From a checkpoint of a small transformer trained on Wikipedia.
Size: 17 layers, 6 heads of 32 (1 for keys and values), MLP 384 SwiGLU, vocabulary 3014, 6.41M parameters.
Architecture: RMSNorm before each block, rotary positions, untied embeddings, normalized queries and keys.
Training: a variant of Adam for these matrices, 337M tokens, 10282 steps.
MLP neurons of a small language model. Each row is named by its layer, matrix (gate and up: input weights) and neuron, and shows model dimensions 32-127. Each number is 50 + 15 x the weight over its row's rms, rounded and kept within 0 to 99. A neuron's up and down rows have the sign that makes its largest values positive.
A block is one neuron, or neurons of one layer that tend to fire together. After each block is what it responds to, as a language model described it from the Wikipedia text at the highest values.

L10.gate78:46 45 34 30 50 96 51 63 58 43 43 22 31 48 62 39 32 47 50 59 55 58 31 42 65 38 30 58 70 63 55 53 22 49 36 70 43 55 66 35 48 35 40 41 78 53 51 40 70 50 30 46 27 43 47 45 57 43 66 54 43 35 35 49 51 36 44 42 76 28 50 57 64 77 25 66 73 49 49 64 83 45 41 57 39 59 45 47 54 56 21 55 45 37 52 42
L10.up78:45 38 42 34 47 51 78 52 48 19 51 38 58 41 71 43 56 16 56 39 07 32 63 45 57 78 56 41 56 40 58 21 66 74 62 29 39 43 69 54 33 28 41 51 36 66 36 26 54 65 30 30 52 36 31 40 71 55 33 52 32 45 46 62 65 38 25 42 33 81 64 77 58 85 37 35 60 53 57 47 60 61 74 49 52 40 47 61 41 51 57 69 47 41 55 67
L10.gate135:46 45 45 50 35 63 44 53 64 40 65 41 88 46 42 33 29 62 60 46 35 52 64 48 77 42 92 67 40 54 42 45 44 36 39 70 47 60 23 59 52 34 61 43 60 30 76 81 49 33 54 62 54 59 34 24 40 54 38 30 21 49 40 69 43 35 42 40 52 44 43 43 69 52 51 38 59 29 54 22 66 26 42 57 41 62 78 35 64 50 42 68 61 60 13 31
L10.up135:42 40 34 23 55 57 44 34 66 61 37 45 48 38 51 65 19 60 55 58 25 45 65 70 51 46 49 55 35 42 49 52 62 46 44 45 38 48 33 27 54 41 84 46 53 43 52 66 69 37 57 43 51 50 46 42 70 34 80 56 45 46 64 26 12 59 43 46 53 46 38 34 47 48 45 54 48 38 79 35 53 38 36 33 73 23 43 35 64 27 39 69 29 66 52 47
L10.gate158:33 76 52 67 67 30 52 33 36 61 57 14 75 65 56 30 39 40 92 65 37 54 48 37 41 39 50 50 42 42 76 35 47 64 38 40 54 56 43 42 32 75 52 53 84 34 65 62 50 70 12 48 80 65 36 35 67 66 37 52 34 30 63 70 37 44 60 48 34 56 59 42 69 76 49 49 54 60 82 51 23 52 45 57 60 59 78 35 55 39 61 59 56 72 71 60
L10.up158:25 92 42 68 66 32 51 36 45 49 32 40 30 62 47 44 65 25 63 51 62 45 06 38 60 41 48 51 52 46 57 49 58 42 40 49 81 46 36 45 41 64 88 77 75 48 58 33 53 35 56 45 60 28 54 43 28 60 53 60 50 48 09 60 44 57 87 51 48 58 70 52 38 49 50 37 36 40 38 50 27 99 58 53 31 48 56 58 60 42 51 39 61 38 43 50
L10.gate174:43 50 30 21 70 59 66 58 44 38 51 24 48 42 42 48 75 69 58 34 85 52 44 41 34 51 64 54 60 47 50 71 55 69 48 46 41 44 53 43 47 49 35 53 31 37 54 32 57 36 38 35 50 65 16 56 65 68 53 50 59 37 50 25 42 23 28 33 49 26 71 51 58 55 64 60 23 59 44 35 45 63 37 64 40 73 47 33 52 43 53 61 55 57 43 29
L10.up174:49 63 27 32 40 49 63 70 21 35 66 63 56 16 47 50 52 41 51 18 20 77 44 24 81 64 56 50 66 73 47 82 50 57 54 36 68 32 62 52 26 63 62 61 32 51 60 37 61 64 59 49 42 24 57 73 35 31 60 62 75 62 30 52 49 78 65 45 35 41 80 51 56 70 56 27 42 61 47 56 48 38 53 56 31 45 47 58 50 73 60 39 58 69 53 60
L10.gate179:45 66 36 38 30 38 58 65 44 47 51 35 36 41 45 42 60 57 54 35 83 57 64 38 70 33 46 52 57 42 63 43 52 58 38 71 53 55 40 38 28 48 71 76 70 63 52 50 71 79 30 44 34 16 33 74 58 69 47 33 57 41 59 28 81 36 66 46 53 76 62 52 44 64 68 36 42 37 45 48 41 17 50 49 24 74 60 51 57 54 64 63 46 43 63 42
L10.up179:29 48 38 34 40 44 15 60 25 34 49 49 64 50 53 66 53 50 61 46 63 46 34 68 65 37 77 54 48 30 46 55 52 52 23 40 63 40 46 38 39 68 46 54 79 50 68 53 42 37 43 55 39 37 53 21 46 43 25 90 27 51 48 37 51 48 71 41 71 21 23 54 63 49 79 77 61 65 36 67 46 39 31 49 51 72 71 52 62 60 65 72 51 44 69 45
L10.gate197:43 51 31 59 39 59 40 58 57 52 80 01 61 66 58 30 63 69 48 32 37 62 39 28 54 52 58 37 34 56 09 55 29 42 86 48 43 58 64 59 23 34 42 43 55 49 63 50 38 38 49 52 52 45 78 38 32 59 61 39 67 36 61 54 37 40 47 22 40 47 50 34 52 57 59 66 28 67 52 38 66 32 41 56 62 66 55 47 79 49 44 41 45 57 57 33
L10.up197:56 52 59 53 36 63 49 57 50 58 54 12 45 26 74 64 40 80 58 42 64 55 39 44 43 87 60 37 62 87 55 58 46 22 57 27 76 52 46 41 25 50 36 47 30 39 84 46 42 51 63 54 36 43 52 49 68 66 43 81 50 23 46 30 58 16 47 59 77 46 63 51 58 40 50 58 63 30 62 61 46 63 71 73 51 72 52 48 36 46 35 44 43 59 53 27
L10.gate259:44 67 42 41 69 49 56 62 31 63 68 15 47 39 61 37 47 10 49 50 33 58 50 44 65 45 60 40 42 49 48 22 23 20 40 34 55 55 60 26 40 36 54 45 76 42 40 36 57 34 54 53 67 39 32 80 63 53 38 46 78 41 59 65 54 32 25 39 64 39 64 65 50 68 75 53 52 46 70 50 36 41 41 61 52 56 40 45 57 32 54 68 44 67 25 64
L10.up259:77 58 49 72 73 32 34 61 59 60 58 44 59 56 52 39 48 37 67 64 41 48 45 40 43 44 80 33 71 61 56 43 47 30 49 39 50 46 43 50 43 65 46 48 39 31 59 51 57 29 59 44 35 57 53 55 61 64 28 49 37 57 24 71 67 34 38 44 82 35 41 27 56 61 58 34 58 29 56 60 26 65 39 58 53 71 24 53 35 09 56 67 45 50 55 33
L10.gate329:41 59 59 50 60 52 26 42 44 34 60 32 73 50 54 41 71 62 57 13 43 67 50 61 35 40 86 51 58 56 57 55 31 33 56 50 41 51 35 45 51 45 68 37 26 45 60 57 43 67 44 46 43 44 47 44 38 58 42 80 33 56 47 61 29 58 41 52 31 51 50 23 46 54 58 66 70 81 40 71 58 63 36 20 65 34 45 21 32 45 60 46 27 56 43 25
L10.up329:52 62 42 60 46 58 48 30 52 41 19 21 24 62 41 58 29 58 70 33 17 60 61 57 64 33 72 46 60 57 46 45 60 47 65 34 51 27 51 69 48 43 78 42 47 62 35 43 77 57 52 46 50 52 61 37 70 66 43 51 54 59 44 57 33 37 61 48 62 20 38 50 45 33 37 69 55 65 55 53 63 57 67 71 45 27 47 35 52 38 49 67 62 54 62 22
Word completion after onset. Second piece of a word split after a short consonant-cluster onset like r, tr, br, bl, completing it: tr-ust, Bl-ue, br-and, bro-wn, r-ust.

L10.gate52:42 98 35 65 51 51 37 43 57 37 61 40 47 66 54 51 68 54 51 67 34 19 29 23 46 42 44 64 39 43 54 34 43 54 47 44 77 45 44 44 50 40 57 47 51 38 66 58 79 38 49 49 67 63 41 42 39 40 60 38 83 56 23 51 61 46 61 07 33 48 53 60 21 37 67 56 85 68 35 55 61 62 64 28 54 73 14 28 47 17 40 49 46 67 46 00
L10.up52:22 58 49 64 24 19 26 49 44 52 39 47 40 55 89 44 58 31 46 30 46 74 34 71 43 78 58 36 52 43 59 48 61 56 53 70 45 61 64 71 34 27 40 35 37 45 75 63 50 60 32 37 61 60 60 54 36 32 90 38 47 40 60 37 73 35 61 34 66 42 58 45 46 53 36 27 48 34 64 38 56 48 44 66 58 56 63 40 76 47 56 48 29 57 63 43
L10.gate80:47 75 59 80 27 63 26 53 32 71 56 40 57 49 36 59 33 45 29 33 72 63 51 63 39 27 50 35 44 68 51 39 52 56 33 58 35 67 35 61 32 28 28 36 61 78 51 46 49 54 40 78 25 73 47 42 56 52 59 48 40 46 71 48 53 57 55 51 39 48 53 59 23 52 44 60 67 83 56 40 58 35 47 44 64 57 60 20 55 37 55 45 38 44 28 55
L10.up80:40 74 70 43 51 71 52 63 52 80 51 20 44 26 49 57 25 44 27 35 41 27 48 69 45 37 47 54 50 52 57 36 71 54 44 63 53 64 42 25 22 39 22 29 69 47 48 27 53 62 50 64 49 42 28 65 40 31 48 57 44 47 61 49 45 56 59 36 08 51 53 58 50 50 45 58 41 59 58 38 76 47 60 50 66 60 48 48 49 19 48 41 35 70 38 48
L10.gate213:51 52 51 51 54 55 54 27 49 48 49 45 60 52 62 72 00 44 47 54 59 31 62 62 56 60 59 57 34 55 38 49 55 67 47 40 50 47 80 37 53 61 39 59 42 41 42 65 29 51 30 24 61 52 59 62 36 31 61 42 60 53 69 47 11 59 26 72 39 56 61 81 57 55 35 40 55 50 49 31 46 31 53 33 41 33 71 22 66 68 56 89 48 39 32 53
L10.up213:43 70 57 66 31 56 65 38 41 65 76 51 55 28 57 43 43 46 37 52 33 52 52 54 30 61 60 49 53 60 17 58 61 68 59 49 79 63 57 77 39 65 72 56 53 34 47 32 44 40 55 47 39 44 27 34 42 56 52 43 43 35 57 27 58 64 82 43 47 54 54 67 49 42 49 38 55 50 56 34 35 49 50 59 33 64 56 59 75 55 54 43 57 57 72 18
L10.gate292:58 79 36 71 83 32 47 85 51 33 63 43 31 45 51 27 43 48 65 61 51 64 28 32 37 33 48 52 50 60 54 27 52 45 52 33 38 65 53 38 31 49 47 58 71 58 35 59 48 42 67 60 87 37 50 66 55 57 55 55 52 73 65 56 38 44 63 61 37 61 49 28 62 45 68 36 38 61 35 51 20 57 13 36 37 42 49 43 65 40 46 47 51 59 61 67
L10.up292:65 40 15 40 22 54 50 26 60 50 67 30 58 43 63 64 50 32 41 37 48 64 30 39 57 40 33 65 39 66 56 55 38 72 52 56 47 61 34 63 41 48 53 34 43 42 42 70 71 82 59 75 48 54 62 53 39 34 51 46 12 33 93 33 54 91 42 52 46 72 29 55 52 44 43 57 38 52 46 49 32 50 68 54 43 45 52 48 50 73 61 33 24 77 50 46
L10.gate302:46 67 57 38 55 56 46 41 33 45 83 57 59 46 77 43 51 63 27 59 20 35 65 45 35 48 79 46 33 39 15 29 69 37 28 38 53 64 20 62 46 57 34 56 58 57 40 75 57 65 60 52 62 52 51 41 32 54 73 49 39 75 83 49 50 52 18 63 35 37 45 54 54 37 57 55 63 80 46 37 42 45 50 42 62 41 66 15 74 51 48 39 25 61 45 60
L10.up302:08 65 65 39 37 77 62 51 52 56 76 57 49 46 85 54 37 13 19 24 36 32 77 40 61 51 73 38 65 58 26 08 51 60 45 65 61 49 39 49 29 63 39 31 39 42 37 63 36 40 49 44 72 47 33 50 66 35 65 46 45 68 49 42 50 62 19 50 72 46 50 42 26 21 52 50 33 69 56 21 42 62 57 61 70 37 48 57 65 30 23 70 36 50 58 64
L10.gate307:29 52 35 48 45 58 35 71 49 42 60 53 56 50 56 13 58 42 64 46 43 31 60 19 42 27 66 65 51 41 42 56 57 52 56 52 36 65 43 71 16 42 11 55 55 44 53 41 30 31 54 68 27 68 47 50 26 54 42 59 71 30 34 49 25 28 46 50 53 80 59 58 55 83 22 64 45 72 55 12 56 36 34 19 35 58 33 44 53 63 42 60 52 52 72 71
L10.up307:43 68 54 59 67 37 68 56 76 53 32 40 45 62 32 41 50 27 68 33 26 49 40 59 68 46 54 27 59 60 35 53 57 50 49 52 44 38 56 28 40 61 61 48 57 56 47 74 43 42 86 62 82 58 47 58 34 59 48 39 63 31 62 57 54 53 57 52 60 59 42 36 56 45 49 57 39 44 24 34 42 51 27 58 37 53 48 46 40 63 47 64 35 51 46 55
L10.gate321:51 47 45 73 59 38 52 40 61 57 54 27 44 47 78 62 35 50 47 80 53 25 74 75 37 61 52 41 51 46 22 46 68 59 33 45 47 50 48 64 63 66 22 19 62 60 47 52 58 50 52 48 84 67 53 18 44 57 57 45 49 64 45 26 56 34 62 55 57 45 60 43 64 46 54 70 66 87 52 57 58 42 20 65 26 58 53 32 59 51 55 70 60 28 40 46
L10.up321:32 65 64 55 60 37 75 28 69 53 39 46 22 23 52 31 18 86 55 57 47 28 57 60 87 58 36 45 35 55 66 53 59 43 28 63 39 50 50 35 47 84 49 50 60 72 37 54 56 51 84 68 74 55 27 49 36 50 51 51 32 61 32 31 48 60 76 61 54 71 56 49 55 60 53 74 52 58 50 60 37 34 41 45 48 47 59 50 38 53 55 87 61 58 46 43
L10.gate378:30 67 11 50 36 60 55 29 54 60 83 42 33 29 60 45 21 32 67 49 68 56 69 30 49 30 54 39 50 58 48 49 69 81 19 50 48 66 53 48 38 58 38 20 40 65 55 55 45 27 37 56 70 52 49 65 46 41 42 33 18 52 46 46 52 35 31 39 47 59 68 36 36 44 31 52 52 63 61 38 30 41 49 33 36 54 46 24 39 47 52 50 27 46 60 48
L10.up378:59 56 40 60 41 47 43 28 74 52 51 45 08 46 43 38 56 56 63 36 72 21 51 40 39 55 52 44 49 60 31 71 55 47 01 51 42 60 49 40 53 67 42 17 26 83 38 46 36 31 51 65 43 68 58 68 39 78 43 39 68 66 23 55 45 44 45 56 31 42 66 34 40 69 35 29 39 62 49 59 56 49 55 68 40 81 41 43 58 55 33 78 42 51 71 36
Word fragments, table numbers. Second word pieces after a short start, as in f-if-th, L-ist, Ch-air, rem-ain; also small numbers opening table cells after a pipe.

L14.gate15:41 48 28 62 16 64 37 85 59 60 87 27 23 69 39 44 40 48 49 39 47 10 35 51 34 35 26 63 51 70 61 48 34 49 47 72 37 61 49 57 64 39 53 60 46 52 59 33 48 59 50 44 60 47 40 35 40 69 66 50 28 44 60 55 79 56 49 63 22 76 53 27 42 61 48 26 52 37 65 41 51 59 51 51 57 47 42 53 43 47 48 92 29 42 58 49
L14.up15:37 42 52 51 72 60 23 64 28 63 70 74 38 67 33 65 42 62 55 67 48 72 60 32 36 48 29 42 48 61 50 88 48 34 52 70 38 47 61 47 41 52 57 63 27 39 54 45 78 37 69 59 29 67 61 67 49 46 29 41 74 40 63 50 58 47 55 81 40 67 65 20 49 30 51 44 45 49 47 14 53 45 67 52 32 56 62 51 65 36 59 45 54 68 48 45
L14.gate29:32 40 65 64 50 49 32 47 11 51 40 26 69 48 56 51 34 52 59 47 42 65 74 23 48 60 50 74 58 36 60 38 55 59 55 54 52 43 32 48 58 60 43 57 74 26 40 71 55 52 66 64 50 39 56 75 39 33 36 55 63 67 37 46 59 79 37 53 53 55 25 56 59 71 51 56 36 54 67 36 38 48 40 39 66 18 27 54 72 66 69 47 17 58 68 63
L14.up29:62 27 65 64 76 66 60 47 45 74 32 54 52 47 52 72 36 82 32 69 88 49 32 48 77 34 48 48 51 76 53 35 46 56 39 25 19 57 30 47 56 60 53 55 38 79 37 61 39 48 68 51 45 65 55 58 63 54 71 54 54 46 57 39 21 23 64 38 39 57 51 69 45 66 57 61 30 67 42 25 75 41 74 69 55 43 36 60 46 69 16 69 46 54 38 68
L14.gate159:26 54 46 48 38 62 62 62 65 68 60 40 57 73 62 58 53 43 63 51 48 64 44 53 27 57 27 46 23 51 57 20 78 65 54 63 60 42 49 43 57 26 38 48 59 54 69 52 40 51 51 63 70 54 35 72 34 14 63 53 51 70 43 41 57 55 65 65 52 71 66 69 52 37 20 37 70 68 41 44 38 55 47 46 46 19 22 39 73 27 64 35 52 63 31 47
L14.up159:60 79 52 48 54 63 72 24 44 56 72 25 42 79 73 48 35 77 43 51 50 72 73 60 79 38 63 55 50 45 24 42 32 40 62 35 52 67 44 63 43 51 72 52 69 82 51 38 74 39 49 35 61 73 65 42 39 58 64 63 42 52 43 57 38 55 19 48 19 44 71 44 46 42 66 52 52 81 47 47 66 37 60 55 51 51 48 38 73 27 54 70 31 38 56 42
L14.gate198:53 38 61 76 70 41 77 39 51 26 57 28 36 85 51 56 35 52 59 64 26 30 76 26 54 47 33 28 40 38 27 26 41 23 56 56 22 32 47 46 46 45 49 55 51 58 35 60 71 41 41 91 52 49 57 60 32 59 54 40 60 65 65 55 63 43 63 27 51 61 42 56 70 24 76 71 35 59 26 43 65 35 37 61 52 40 41 38 52 62 54 47 45 66 51 33
L14.up198:56 57 48 24 30 62 48 49 50 45 82 51 51 56 51 69 63 57 44 30 66 73 36 26 26 44 76 51 31 73 73 68 45 62 34 46 62 32 50 41 55 57 68 52 44 58 51 57 52 33 62 53 32 51 54 78 51 34 68 55 45 30 68 68 40 61 38 83 58 46 58 52 42 48 44 60 24 54 38 53 50 65 60 96 62 39 64 53 55 55 60 56 42 90 44 24
L14.gate231:32 68 44 58 53 74 56 51 37 62 69 58 38 95 35 53 23 41 69 56 61 38 59 26 67 36 47 64 30 29 35 34 68 69 30 55 32 58 55 43 46 00 28 51 67 58 69 36 54 60 43 61 67 59 69 48 41 21 52 51 21 41 76 61 43 44 37 56 32 38 55 47 37 55 47 68 64 57 37 50 45 28 60 48 84 37 57 30 58 49 78 52 56 56 39 51
L14.up231:68 66 57 31 24 54 74 80 38 49 84 61 41 59 73 50 41 80 40 37 66 62 51 32 62 47 44 36 41 54 52 37 40 62 41 60 35 46 67 38 50 48 45 40 57 32 33 64 63 60 54 52 63 53 70 65 61 67 64 63 52 53 78 49 49 58 09 58 42 54 19 58 34 54 62 58 44 75 51 62 36 66 54 43 54 54 41 47 63 63 33 51 42 74 53 70
L14.gate232:70 78 36 35 27 45 43 59 41 54 55 51 44 42 53 67 40 65 30 71 65 82 59 35 37 26 51 87 41 55 80 33 86 59 47 72 59 79 60 53 51 46 30 63 34 55 54 46 55 40 65 59 62 77 65 29 52 39 53 56 49 28 70 44 76 66 21 52 36 65 50 52 37 42 41 39 62 66 63 19 60 32 56 88 72 41 51 33 78 42 57 36 27 34 52 45
L14.up232:35 50 55 63 65 68 52 37 48 49 68 38 29 66 62 50 73 58 68 73 52 49 74 24 51 49 51 33 31 60 40 44 48 66 46 64 54 55 56 33 50 34 23 50 46 66 22 55 54 78 43 97 40 54 69 68 50 41 53 65 41 63 47 33 51 40 12 52 52 41 27 49 72 50 59 75 50 21 50 46 84 60 37 59 56 62 59 43 40 53 50 62 46 48 52 56
L14.gate321:59 66 61 42 30 53 49 69 62 24 64 65 48 67 65 43 40 61 61 46 52 67 24 56 46 13 68 49 46 38 63 49 51 75 58 28 43 35 55 54 72 54 31 41 50 43 58 65 68 64 42 66 58 40 69 63 56 44 66 23 66 61 79 64 33 48 27 40 48 33 39 43 45 29 37 82 52 76 55 40 31 39 48 50 43 38 60 45 54 37 56 32 55 42 73 64
L14.up321:55 34 54 51 52 60 52 58 57 97 45 27 64 58 11 35 37 47 68 57 51 83 24 28 43 33 64 64 44 23 42 33 29 44 61 54 60 65 59 55 55 46 54 55 55 51 45 70 37 45 38 33 56 50 53 46 52 63 55 56 25 85 79 73 37 51 35 52 55 56 33 23 41 23 52 58 80 54 50 45 60 63 31 18 55 22 56 49 61 64 40 34 25 59 66 47
L14.gate330:35 56 60 52 42 66 74 55 36 27 63 52 55 76 62 42 68 61 42 33 80 51 50 61 47 38 78 37 36 66 76 60 80 67 20 31 59 58 51 47 60 69 61 43 58 37 46 51 69 67 49 43 46 56 66 47 67 51 64 47 47 46 76 66 25 78 65 43 61 76 54 59 23 49 46 72 48 86 55 62 66 25 30 44 66 57 27 39 63 33 44 64 40 49 53 39
L14.up330:66 41 64 52 31 44 48 68 34 35 53 49 84 75 77 40 25 64 49 46 68 30 43 33 71 25 69 38 52 40 47 68 62 40 18 40 89 46 44 54 61 79 68 47 66 28 50 18 35 46 51 65 34 21 54 68 56 46 40 42 47 65 44 62 87 46 28 47 55 45 41 55 49 49 68 73 26 63 47 64 52 90 19 58 40 32 69 39 67 33 52 19 30 52 41 59
Numerals in quantities. Digit tokens of counts and measurements in running text, often followed by units, years or percent, e.g. nearly 30 years, 350 m, 100%; occasionally "of" after "number".

L4.gate109:60 56 40 32 43 74 36 37 37 41 66 24 54 73 71 26 68 50 29 55 29 42 21 52 57 45 56 29 41 68 36 70 49 47 35 66 47 48 24 42 47 45 45 53 64 60 58 76 23 73 46 66 37 39 51 55 55 79 57 48 09 52 57 71 49 40 50 73 52 27 54 82 32 68 43 30 51 58 51 45 46 59 78 70 29 57 50 42 51 84 61 80 47 84 41 66
L4.up109:53 38 48 28 02 52 46 57 26 71 61 36 56 65 56 59 71 48 45 31 46 75 57 58 29 59 63 54 83 47 39 67 27 71 51 29 41 51 48 39 39 39 50 78 44 67 68 85 37 66 36 23 25 38 54 35 48 70 32 22 61 50 66 45 60 50 36 44 48 41 25 73 47 33 36 49 18 29 51 31 50 29 75 72 60 69 63 63 60 29 47 53 76 35 42 40
House and institution nouns. Common nouns for places, buildings and organizations, usually after "the", strongest on "house" (household, house band, precinct house), also area, station, church.

L4.gate68:20 81 58 52 37 95 39 35 41 50 52 42 56 38 92 57 65 66 35 57 39 46 35 55 68 15 45 42 36 59 50 25 72 71 64 49 43 34 40 46 40 48 39 67 50 83 71 57 36 48 58 60 72 77 67 42 32 43 65 44 46 72 60 74 32 33 31 45 54 62 43 46 50 55 92 47 52 56 45 54 44 18 55 32 64 24 52 45 50 52 50 49 44 52 39 66
L4.up68:35 58 42 57 61 40 75 39 96 47 61 48 65 35 36 45 46 55 33 18 45 58 39 56 38 60 52 62 44 25 57 76 52 44 59 62 61 45 62 25 58 44 56 39 70 28 28 33 52 51 37 64 66 61 24 63 62 50 40 24 39 41 48 65 51 37 58 86 73 55 63 48 45 53 32 44 64 79 79 84 69 74 34 62 45 62 34 57 80 45 15 66 60 77 42 57
Small number tokens. Standalone one- or two-digit number tokens, mostly 8–21, in tables and stat rows, dates, times, decimals and route numbers, e.g. "| 9 |", "March 9", "14:00".